config.yaml
hidden_size: 192
num_attention_heads: 2
head_dim: 96
norm_eps: 1e-05
attn_scale: 0.102
init_std_up: 0.0325
learning_rate: 0.00802
decay_fraction: 1.0
final_lr_fraction: 0.0
batch_tokens: 32768
dataset: "wikipedia_en"
MLP neurons of a small language model. Each row is named by its layer, matrix (up: input weights) and neuron, and shows model dimensions 16-111. Each number is 128 + 24 x the weight over its row's rms, rounded and kept within 0 to 255. Numbers have three digits each.
After each neuron's rows, "fires on" lists the tokens most often at its 100 highest values on Wikipedia text that the model never trained on. A number after a token or word is its count.

L8.up373:122144108115169107130134123125132098137090093106141119123161133108169166110119126073089104141155114135135105146169146130163142160175138116103151126100127144110132159133112145155177126094114124129091145146107155096133114135109132109097146104100141074145133139084136106142111159096171139120
fires on: "ue" 20, "et" 10, "el" 9, "am" 8, "iv" 7

L7.up41:145150157141111158125144129107139115143095125103130165074073096134165109107116060139081105087137158092133123123109100124132136115116175105096144136081127096140110045096127120170141114121101105152147154088115105122147153128130147116131129131150147129148136118112099144088129123132120121161
fires on: "e" 82, "se" 8

L8.up79:134124137110129138151095135136135133143165098141123135127095135103106148103141135095147119126111149081148130141171156125118154166093154099188143100114112200125122142153101141150138121139122121091165131138107120127112129115107102124118134131114135143160123138151129118118122088110132129150
fires on: "b" 41, "ound" 18, "U" 8

L8.up342:114125156118138130130144143146123145092149124135093144167152093085146133114137168142172160096132166107140158129141179131094125116116136113130123145135126130124172080152182102141143114150109127127115129138132171144130114143176106146149103075133126133156184100076092119130135121078118119147
fires on: " wh" 30, " S" 15, "f" 11, " P" 9, "ot" 5

L7.up289:154120148144123130095108143123130134115161170117165124099149136130157093124136072111132108126158084098144167077174154121162115089117093145130143122111164179166168133119135102119117137130130155127124168116116170127101122103153160088099107107117101187111161140098112082133118101155136115156
fires on: "p" 45, "t" 25, "ast" 6

L7.up249:129147103130102145138146141133097146085099111089154133137144113120133115134104099131131105155128094189084151112156149134131138139165136121122135124143157147111158092167123126144134133143138136101138121122133133147081144112147107075165151115143146116105075092158120163112164092128136109156
fires on: "ent" 37, "t" 27, "ate" 6, "ie" 5, "a" 4, "d" 4

L6.up133:110133151142130108144126187145086150127148067088144111103140146074130122113097111120117124123150137111149148108137141143118101076101149123168101107116119131118118124087168167164126155158149167121162140159121074122153101168117115118114124148126112130099141119162137126169063116145106125154
fires on: "w" 41, "." 18, "ir" 8, "p" 7, "our" 5

L6.up136:135117126142104148101115101165139158114165140138097095165131145132116085110098113153111126118122101130131123153090108146105112140204149179145135114130143156121105135103075143118073140145152126120159098111116143148160112160119125139139120090147139170152134114146112134130138119096130129187
fires on: "en" 51, "l" 12, "b" 8, "al" 8

L8.up31:062094094127141151151135144124123135133147099143129157148114101131123116114178161145071175137151131139105133140131125145135152131155085132111146165139117110111086147149136136131124132107117146127115135157174126100124108139153099123084148146130096126110143114121139120157151151074150090099
fires on: "." 45, "ac" 14, "ent" 9, "ag" 5, "ou" 4

L5.up84:096100154130135118175132100126138165120146121087153122190070125117128083097116092148117149104095144153133160176144156121130153125158124120126083155145121118105190158133146135134114096129091134113112149095152124127161136126111095129112122135143156176117135152091114098126135162112148122121
fires on: "ter" 46, "ur" 31, "en" 6, "f" 5

L8.up239:117164129096096128123125163120101103129132151106150154112128119123093128128104143130114111085132142100127163134094152142131155117178127084114102140116164128105090103146168144141128142097137130101174123126138093109145090184162129092140116106075101139148145139142099149128147084137138140187
fires on: "ent" 23, "ul" 18, "t" 13, "u" 8, "al" 7, "ac" 4

L7.up278:165125115141122129182173136103094179105150184100144137118098142150155158157120104111108160145129110147125145097117124109139102137162159147172121134124161068101082134141118161126171118144146108125113156162102132120158146107152075121136076142087152146112146117106158143142109079123137098130
fires on: " pl" 42, "g" 10, "w" 10, " 6" 9

L5.up243:128127138108119142141113112145163152117107158160157150118113145089134133099165112127129100139129126143123079165108087135149117136144135101109099108134126063145133118136148147098066132102154105085157134095129124126126133144122083112119113130079104145114081135127136139136101171118081168124
fires on: "st" 19, "en" 13, "end" 12, "f" 11, "t" 10, "ing" 9

L5.up149:142128111090146132115130117105110115161136115133082109164111097165142114122122100096148111119141118119101102160105105115122116157105146175170129092142120112110142167105098147158102110111099135108149095154118157112141117128131151130098090091060167119140153094130152113139118107157138122176
fires on: "6" 47, "le" 14, "d" 7, "5" 7, "I" 6

L8.up317:151075135106102101148141112139113129176106139159134131118119120099108111150152155141088124122114138122152143141144130144139119103097119159172137078154138116150083119117100149152137141133114139169174116116122128114138164166076150138155121155117097114123116094107118169154124127106131138126
fires on: "ou" 25, "ound" 14, " to" 13, "ain" 8, "us" 8, " of" 7

L8.up171:134170177102124126122115088143098126124128126139098116136090138127156096084135177111157146092125141180130132110139124129143156139126109141119129117112105123127119153086155087146158120169158096131112159099139167115101136161140117124108137159105132143135131117137169115101140156141111133152
fires on: "ing" 18, "9" 17, "8" 11, "s" 9, "it" 8, "ive" 6

L8.up238:125125114165172132130160129106060137165121152130087100098106121134100129162145137116129121141139124120150137120131117123115097095131166102151126102084150151069113117130166068135136126139124132159161119118123103123149138129145108124188089114129194132099111150074127121122158105114093120169
fires on: " s" 20, "s" 18, " o" 8, " c" 8, "d" 7, " n" 7

L6.up203:156153169121120169139106116129126148132151109148170143122111178127098117152095126131141106144141114101124149102128140130130139145125150150129128088116148139171116186102126119130135155089107114107149143098076163143117145140140109094132145148137088109139052114119128120129168064096144107148
fires on: "an" 23, " 4" 15, "k" 10, "n" 10, "F" 6

L5.up218:114069125152142143096128119162132149155125165163155097107108171132177122091097122156186160153116128159112132166095104137099115154141140118118101135116176141124125118180133113145162131087093152138161160116147120123115133146105122150141110094123059124106123120146113140096108158122154118147
fires on: "ant" 32, "n" 10, "al" 8, "ul" 8, "U" 6, "id" 4

L5.up370:126154140137111127112147083156112160087134113123140104140127136118161133148107115107141163081142086128082089141141091116136147129120109195122093125109158138140102134120136144074147106132126141166123120129105117148126125130168117097142114138098085145105165117128169105053092097121108135141
fires on: "b" 18, "ic" 14, "or" 13, "le" 12, "p" 8, "up" 6

L6.up325:145172114158151143132124132100123165136141142124121121140087179136095109147128139131182118116084146135140144130112113152123083115121171110103089117084100123136106130143142080123134109151102089143163147126123094136152162118133159111125130155127157114122108129168142107104119138112129151159
fires on: "n" 48, "en" 14, "ed" 9, "7" 5, "'" 4

L7.up18:095160190133148112161151143138133097134144124167138132119115131116128087134101167138134123083139102147103135151132097158135147125147129134110130120113155183173184119132118122153132105125077163140125101115157112169116075140137107129136109129145086145128143140138146095134078093112106155088
fires on: " a" 28, "an" 17, "ur" 9, "n" 7, "h" 5

L7.up48:069146153131099128155149116126115127112067152084112167126095152169142158122118117103156138146171102148104108142128172116126184135131132140144138137149133116122156129156096129115123124125126082143131099173109110127081160114054105121084137134122112119104141112142061102138126148125082126119
fires on: "er" 35, "st" 12, "uc" 10, "e" 7, "in" 7, "y" 6

L7.up313:136087128148130124168134103150124094122121172139134104156106118087131118127135077117159166114162092116123135131173145140125114150124130137192123115146122138148197146129102146137132154110133119071139124143112149131105074116124102143107146137137115142133132082157090162119198103117133144180
fires on: "ot" 19, "b" 16, "as" 11, "and" 9

L8.up190:183170163119124149118122135113073116104136151146096073136139117112144142117115151130140124064142055169132116128144144146126148121114166125148114153183144140137168141157136123144142166146118121119149123142124129141154160103096109092095170171172117116115123120176141181146096117122110125120
fires on: "l" 36, " s" 12, "igh" 11, "r" 9, "is" 5, "i" 4

L8.up179:141115133114146150108141153145118159148151092103116096146129173113126126117151098153115166123178154130170111131155126137086129139133104159131122135137154151120120132139139110126100082162106126144150112143115163133111142122141151124123116164146085107163143136070139127148117094161093152158
fires on: "ed" 29, "or" 26, "m" 9, " an" 7, "ur" 5

L8.up70:150136150108133087125178150147135096147116082154147132112186145129098177083104119146122118148141103158096126114149153108162172151131130124156149156122114135090149167085123128167096179107108089133150076105145115156125092103093106091147140154109130161142095114180154109077122124145174150153
fires on: "at" 15, "ot" 15, "t" 11, "r" 10, "an" 7, " al" 6

L5.up150:116125128119126136148145149134162130095094114131129096090129137110142116155142143109169094073114105142193105134139103100146176143129168119141120080102116131125112169079133133133128098143089148135140189101145116139166120097148125095094130107121128115150113112104106105122129114134153140158
fires on: "ing" 48, "ent" 13, "e" 9, "le" 8, "ine" 5

L8.up83:165168130139140155127131082157108130132136115132148128134146144119164143130095122131108142147112142125103089109054087114204125123154126126153128134166130132145090113141142089128134105167131148123069144132125167105138178112161119115077151105098123165158134158176114114114104125140118135132
fires on: "l" 34, "d" 20, "c" 12, "f" 6, "up" 4

L6.up9:142115141127075150139109140123108127144150123137158109156106147128107119126133129165086148151134126090135132132162147112100104126155127131151107093118097118113083128115074117146130098164105119106107135123103088109141164150098137097135129138152115139202166109111107125151166131161151146149
fires on: " of" 48, "\"" 33, " or" 14

L6.up70:146169127155133154110160112086108123121140112153117081148149143100092128149093127146118096101142107175116120119098160103129137154149102162127133111182139134158141122109141093106153078087114096080147115126125108144141157114134165107117128144148079153108113177106124115115133149157121135122
fires on: "av" 24, "a" 23, "o" 10, "m" 7, "l" 7

L8.up311:128131130121104145118097119152115089134111096133127134128124102106139104150159136143144147122126171092083123134147121149108146137212094113130108160132118114152129161108091125132143087152036128152107103109131092164153130126119130112106140104144097128169163175107104124107114114121109132148
fires on: " a" 30, ")" 20, " " 13, ";" 10, " F" 4, "j" 4

L5.up250:163103132155162100118129138168149126166100117088126161097152106089130153100154124160136081091118137128139119127136107109149165135101156092101173080137122113135141083151113144138169140148150126100174146167089123137141109087118113118117128128135129163124090095087123132121171122126136109093
fires on: "h" 56, "k" 19, "p" 10, "e" 6

L8.up82:142135143125142102137132113109145103147153128155135112164187137122149145141132152124174151171098139140089141129116149129108132152110138127097140152095092133107112133158162155153135172111113129104130125140135084101091106163129116104141178133163107120078118119126117113128140092126092110138
fires on: "." 56, "3" 5, " s" 4

L8.up232:137088140138161155134142112136125127150120134177115106128136130110124129165164129130137128165090131140106142111082116095077119123128131119129116124183144122068114134094130087132112154128109110142132142124095076156162143163166134149101116113114188113145116134141112098107135124104150135088
fires on: "e" 21, "ak" 12, "od" 9, "c" 6, "d" 6

L8.up192:138137130147157118136161146120165125131116108114169167118094109155143125168132127123161129126141137151111138108173099134145131092080128100115147155140130144142172153152189133140107111135090119176113117130107079138125137162136059139097124085127153151106113184094141104089111151086151114124
fires on: " pro" 50, "em" 24, "f" 6